config.yaml
num_attention_heads: 2
num_key_value_heads: 2
norm_place: "pre"
attn_scale: 0.0884
tie_word_embeddings: true
extras: ["capped logits"]
optimizer: "muon_variant"
lr_mult_o: 2.0
max_grad_norm: 2.0
max_seq_len: 512
dataset: "wikipedia_en"
MLP neurons of a small language model. Each row is named by its layer, matrix (up: input weights; down: output weights) and neuron, and shows model dimensions 48-239. Each number is 128 + 32 x the weight over its row's rms, rounded and kept within 0 to 255. Numbers have three digits each.
After each neuron's rows, "fires in" lists the words (lower case) most often at its 100 highest values on Wikipedia text that the model never trained on.

L4.up878:175214132110112130146130197115082136108172094131131174115136116119117138081197086119163113090137179063092118115110132165098164110094152160134151109099079084087145131119124130088107054154166080149156096109127099135151109155075107128123135170176145165111085194118171129147118130166183091086141160072127115100151114088129125080097144059114076130142134169107106167165149139200133186151101101142108121080140104128214135125142077074188136080135089108143090175123143121136156172136082108036121096076131122162163148109135116137166167156107100159141043098124128183120094137160128094122
L4.down878:125138160140128081063125108161140121199051115142042123119118117183060106209092124158143108168185158128081155156150065135111126032089194134090140133150183146151110139105079116136163162139123200168083151157112154089126131154135149158129183130135138146156199097097119133129092139061127110165135162109069081129110091093116176100115191158172148105102198119092102153155104134071120142143127104131098152200193148159067098136126111142138084157156187146113138154173145111160174127097112147142070120156133086143129139150121088131109111160160093154162084151139133181118175127159108111119
fires in: "would", "income", "incumbent", "medicine", "screen"

L3.up482:155133156122131125105105143198144138151137128144075131103128145078184180128074146174128133120136144168128101096135160126140105156077095111124154163144158056152150133143138181079118119179121118143101194144161046139172131124104124121089114172125110113133069106125128136084094143127119053088171109118047110115104121135151080181129150117063127101120133099186109167148126119135099166117173087108135179165122129091129098142157124159138117174140122142120100106099125143161087176105149164183177137125172199165161117170091139082158165095080118149093137105123078177176053144144182096112
L3.down482:070128062171123094155083128152152109163139175125130156101119144106171119132142071127142162097103121096127172160108107080131143143085098080213125191190159123108154159107123131132107105145185119167100135168080131104141106127171077042141058068115156113094181165161138103154190124139103177096167109132138128132109197113104140135142113184128100129087150192158083104164107119135140172156088117156133130176153150147123111112144093122129148134146138118136138213145090067125150127151076143155093097187100103149165127153089203117108097124100041180153133085134140099113136075153151096153
fires in: "the", "s", "eastern"

L8.up107:143147121159165143069157174157087092104173178114118141180167127140159125130102123112143117074157171131132068140112153123138148086149135157117192099154186118123074106182171115166117188181142074125094142085068125204124123108071069115071140103137155103128100153153125113106152169158168126182136148095145125121140161093212116161133118135116099104136113088116099164180160122155116141104194160067151110166141093186144141140100107093132120148098126096165134054112096081179091101123139146125203110094062121161071138102117136125086140149100163127089089063106097121092130120120117107158
L8.down107:092128121141119067140119152115185070195099087126152144110100145171081088177104150129138168139110141107133169095144149125158104075091151145083120118164177148163212156142113137115118111136134158111095129113130179100131110139092138099126191160126174095100163135122187075178097173101082105116125054084078077138144122157146137091133096152173097119119157133103107144105120114117098139151151099127104152163109079100108176132113112167132073181150130116098107120084141136130130150158141091133153121135112138148133113000135118084130144179153133118112190106129128090067175152100124135165
fires in: "the", "an"

L2.up191:162188157125094099093160108106103178118107156092134153163157102155155177090074192124126104157078113171115133093128133108138089158188107123096139145089143127139152096137100144147136083178105122127128109189162142093129160127103129111112113091112152098132140192087094104138122110123110156155107158158121139168149125089108118095151076130104060142096145174132104133163137061136154147138115189139066169196099160123086121120137099163123111136076092096117195179154121134166142113087120188171166150139095051107107148050098161142112168152152097135071134085100130139177175092148204121156
L2.down191:143094192137100162127120122133107119123174173107087084168147163135173146130155065124127093155139079166176124111117100114123101133122210104107041131172161127138151107115061106138177130164138073163117144140131132127030134081103147057114166171157139136147141119156111137137134086142075138133131151139131123102068094136156127131121082109107068094103173101107145104152139062179084104121166163099097136142189110100153135093132076128168134098054153147105076171183196140140139107098129131130121189083122059143075131185119128244173114155142155152085120158120115123161137111157139109150
fires in: "all", "only", "that", "just", "some", "any"

L3.up29:117148165103094082090123117151090169118113178153172137135153133079152123095188172114126069112131089102092125125164140130133115131112120185091148062166145079121110164140101082172150159088069087154139121071147130148120091095154117120138209194151107078169097097059136146082161159129121129102163152132186148076128102098125139165142125121116101120139149145081153153104130134192120112101100192109149138158084134153113127127159165071095194092115122178123124128152210141113140120093150179096134087064176162119111105104148162150143124126183194119097090140108079145181110123153140166120
L3.down29:132105177176160157167146139136094115132129121159147119165139176107106124142131113122107150144084131112103238185151103180131135111130121090132146147128153134117060153178114124087095170163105100113111131135148102060126149162121151110055155113117103156089090104166144176187148051141164181146147131100148156090145138094139153092139104105131101095084108113161105090038165137188148152090069121129124160208069114099154119124184129134105146051076138108086057119102192126157127118134130079172089177164133159125152137067134118128124110161132155119092127124195074122097087143132157125136
fires in: "is", "area", "was", "career", "remained", "location"

L4.up835:159139114126163123176150083115101087110120169154099137144124167123197132115137166136106160116102095143111138141118141174094107124118076129158107099158097121117076192130119118076127097125105061148135144175154103103100122170113151125157135183146161156177082186101164126065186106112190150121146093143135153098115132137094125103123091071083118113130160150146100089139161139159167118069118088069108134162129042111103160149136121110127245160142137081126118088111138134150130129128129068116155193118171121111169123153166159128121097173140113114124109159096162146083114125113042119067
L4.down835:075140172147115149145186141136111117116154187133115099100082154134144097184098120113075148182156182093106126168194129121164133075129150103087197146145133130081125137110108118094149097105139124116158152130119130107125121087140046120102080200115130044116107178108117149148087171215155107141138149133146082186146071116136188145153140133099123203114103123108111148243114138120161094132142105172128201095140078118133168089160147152108097153118161129128140168132141112134155105177150099134090126104131095121127170191125126141086102116135147138146181146135074171102063140101095165070
fires in: "as", "of", "after", "a", "stylidiaceae"

L2.up627:116133146135134174147173171149099126114122148123136126146097127092072141113123141117149113155064140095137121089133108110203120148195091210165177160156140134026090117081130111064167093151085117133121083111128075075097137051170091160124135185117062139124102132141152120145124156121100105090128117151144129127141134156081104153163109082137114109165096107120116103070062174113143145086095169159163196127188127144128165089119153163079164141128094151138096099131120106116158065145127133141141096119150123196155077083114133126100172152191141078146083126209134149088121175155147157143
L2.down627:108135110131134109137120125113059098169086175119163170148099180175154117147122107178184156063137101114092128150178113136161168142099112063118142121144134098117108074121143099094161158118138145095138108146118095188114190186130123148104103185145088132064154076116133103175102092095083116081162170095142122173163159173089146151158126149123099190126153169120146179079129129094068128109076088097102164094128103140099155174144127087124186158111130154111144153136135136125121119164098123126115137133065127167189092188125107148109084130152156158167147190195143130111154065140129111123
fires in: "age", "city", "population", "number", "album", "name"

L3.up449:175166144164128110157158110145071116126110059113161165146138123107153119127091116124141125212097083133080117107156093128075167175144104145132142120135148156146136114164162154098162114078129106128119156078094105102109147093095136175184148151155144139169131119162126091127130068191166103051165149196146139178127104162111081060122167104113099120115071129110134150107192131124141106107149125111053129104161150160151147149138199161101120164100116111180114159105101115145062125179124172170196123128200120079133095131163172125093136129120144126095119157161158133137162102136113110077
L3.down449:135088124085107148120100191153162090096092082066143127211098145141117122191101152121132126111111123140126187175147162143141106154082101164117110112167122101142192166156105102111083103169091126169113128148095132163090139099169082116107154145069151137071155099093135095153133229139123196159114141188114086116135118168175143097156157120121173113150095129159148099111090129076136188181146124079150081177174071092120153116061066050165100155117112125091168096156144149133159123143086135145092085147090150166127159131150120159147108164160095162117073145100125135120116081119111116159
fires in: "of", "part", "particular", "example", "particularly"

L3.up498:098105128116116139183077167132100113124102062139169138180171104109100116141116143181113138077149165123126078121089140110152114181144100133124131067119145178140055143172138154126144140114170041087152119129131124208168189170147144124147121137148193105160089118157108113115157147100120121098137102110105142147121094149131071160049196089220166125141089127105104072098149105132089094112161133105135138159178122122154130120166087129096109103137117076164123106085069079160120091176129117144155181147164050112120109124072144122108181098121124126084102189153172153109185103141187151155
L3.down498:110089152153154120104109095176150127160131137145126069173093062091047146059165123121128133101109120156147131141169133177125153105078085220109154087141156161104099145112151155131153171158146171198095142127108144127084085098100127073116127182111180183134092172149104130122070150116077136132124115138147128132076142114163137162144126135093124120116141118108096125166131144132154027134127122147158099136140210106117141149110105113154118174137131186116039127162108129082147151127179116203164067141141150176139094113143123123186122157081096046160100139096085227127070148107140080105
fires in: "first", "second", "most", "largest", "main"

L3.up32:149150118109060060180088138071148101137170072122143141122127097127122162082143119194138132135166146130133101155106107157160150164133187175085162075080149109151142157157155128080089151094175083097103155097163132153126134154164128109125116135163150184143172111071153134123116103212105119082099137137067100158096131160146119101064090122202145119214176154122137127129135186106113144162142114100167107140124119119153117070067107083183146156120125127093151126142164130162098149202145106131152078136114127083133086104108094083155074163090121127116159117128153158080121146110097113137
L3.down32:119108170124174152142174148137175127238089118163113108116152096115103092150092167127144131178189100086083156182113154190137184138141108094109108114142110116111083139133097148154159160149116146125116091100112104140139125143147129113111182096124138111195173105144088146131170115110141110152090153098078093148103076144123154115133135055158069165119180149131105159118138128149191123095148110143141143105092146096036088101190145142150103116133205143084146124112125142122139128143167155126098076145126097102176077137132139174120087095176129115161140129064155210080096116139099171085
fires in: "as", "also", "was", "very", "became", "able"

L3.up5:149110140118133224110077163133173159150124159081120121091160076118177164076186113190115185102112109124124097112142131153125097150138153106161135095075133064104085106141120138172141139096100111051118089089073161105119147095128123134150064104106133084104137128117127142099166114049186133113126124081169120135167140196142089138127135148193103118103128093186091146163151179140197102101138180090141109106142161177134134113118109151170148145173113062163181110212107149090156174104131142169116151114163095104159109125162147123114119138126102122110122072122168083159148157101148212094
L3.down5:140110134090131124121088100082081105132124096129147111090087196128126086142029099130123149099175129118102076115151112061136114182143183132152173162162149131165114147060134173150091135123148113125095113158129098085148091065142201169073129090120152105133093137164084080099090128164150157118146133122111133126186191120121069145212138127099077118126095203102121126185161105125108088137150182151142123180077091155109121131095168194125147085132108133084107123121030142165066168154148088128152110125143172151197211161135125076170099121177131103137098121144096116104126140128100111094
fires in: "as", "votes", "there", "more", "colorado"

L2.up169:146067124148125140141140163100182142124080097135119101203133148140173099120168140098097163166113123187139119100123185095107060141119106130077146051102109086149117142103139136140074141130105110123122130202124141114177109143104178112108171154132150158130208114186071211147114140120105142155132157074155084154153131135158089129087152130129097127170124155147118133091153172090150112158147123079129103063101112115143127170185118084132119099063166161124114159132094098126108162115167155187085135170126108145139093149108104130135188143121120107045144101159086123154141157185163116139
L2.down169:126170096099081099139108175132105075130085133089150128122100152151102121147110051135156124090163145155059135152116163112119127161134153112148132152156133154095131120098124138100108170126105079159201129116141139125159115150158111134145125173105176110129134165065108165126139155125142117135138145117079114051176143136127090133169159131125065106133108111104131146119100127131098128105184103113100179110171143121102161167141146117137113142127205255177192177035134113138081094107135126087140141168068166168123126081147098135115134182107075122134087105116113129110139131148128123072
fires in: "such", "same", "added", "edwards", "up"

L4.up185:165169171116055160125168123107131121142123168067130140097207078143144100138140139149131184107138109157100118145064135161133085107151093102152151126114131151115159150171113114097133142091154077110159149170112099121132135169100163144063122146130144108142151163142143091165140092076133155086121129077094154197164129114151206177047097050120097145090081127145106125189147191092092093162132119135073153133075133145105159168155086159105139142043142144124164135093091107134137111170062095094157146166152123159186085103164131157143114128151144163089140140079077158168150161165136136176
L4.down185:166105095123080117115114191181089120132113121142189124143116110123144122121122120137108107133133098155087162095117166113118140137127176151114122103187136139166104141055099138154146078122134105077115088153175096156130142133203100171105103171159108185132123056179132114148166136145176154097099173076154104076135152131077100130146131147133101172171167093145107143092152104165127151089142113110115155121164127086102109054126125105162085126110133110147139114148115157176123068134074110113094102142144108115124125100104069112167119175110050145142120092189191156090160147118152076129
fires in: "him", "together", "believe", "brought", "fought"

L3.up395:117096141116138151133155134112147124103095130132143088091188126082085126130143099095157124047187083136156080102096125155119115161099142115112107144180077159148089164106103137186164121121141053038111110160121145060173137085093161108135194120149167161084132185149160135110192116126096121125142146130106168161157117135081093089130158133143110121153153124150097125185126121096157171060097150146186119165135126169117174110183107148060155159123176080156096135112172071131115169161140100103096123164172142100174124110155184121169133124117145143145198103154142117139128140161096156132
L3.down395:144135170168107204100088097176086117217194080074087109209125116144123094140102143136107130143097098150070162142159091151187122078156034065131100170161132123115108167152156132138101134093056122165171127114121098095077113170147146115178171139073172111126145150060160187133152120172152123152041097074072109114204110152161137110109184116137138133154139149127148139164127102121121145139166178103127132145119143113125124144154141097144126169104119171084126113122169164140124162141087074121095100112137110094127133069143095141087087134149132120134152137121148153119116092118108138117
fires in: "for", "at"

L3.up773:185143101127113128123078073129087131140067158127069143175120176107206140111091164150104147108138137134150137151154166119107127141126182134111104129079148081143171177197113126195078156112081150112130097182095118120147121130092134148139114119134193164157118152145187147051102144090161136121080173107051153081145172176157111144131130102134095128162111127105082091149120111131138120144068137160115070143098165135160121138155167151065134141127114146142121131118092150085134149139136146159140093055115077075122128123064174119090107154106142103139115119104158168095160134137160128104
L3.down773:194104144100088072141117161143129123126151159167084058147133163151126097107141111145088164144088140115066061150089070142153186078102158102179141126100188123175120157093137110181170150109077096112142179153159112102093123171151116093099180100121184152111075133138080137077134089115116098080167117112131122139143139147133104140141113115143102078118145062052163098134122144136142153159109112142148162154112111077133229082096087110110134102140180138150119135151163101160103144179122095102153152132180145106083135109110131121124124135136111086103216137075140207119146164118111073071
fires in: "a", "than", "for", "votes", "only", "any"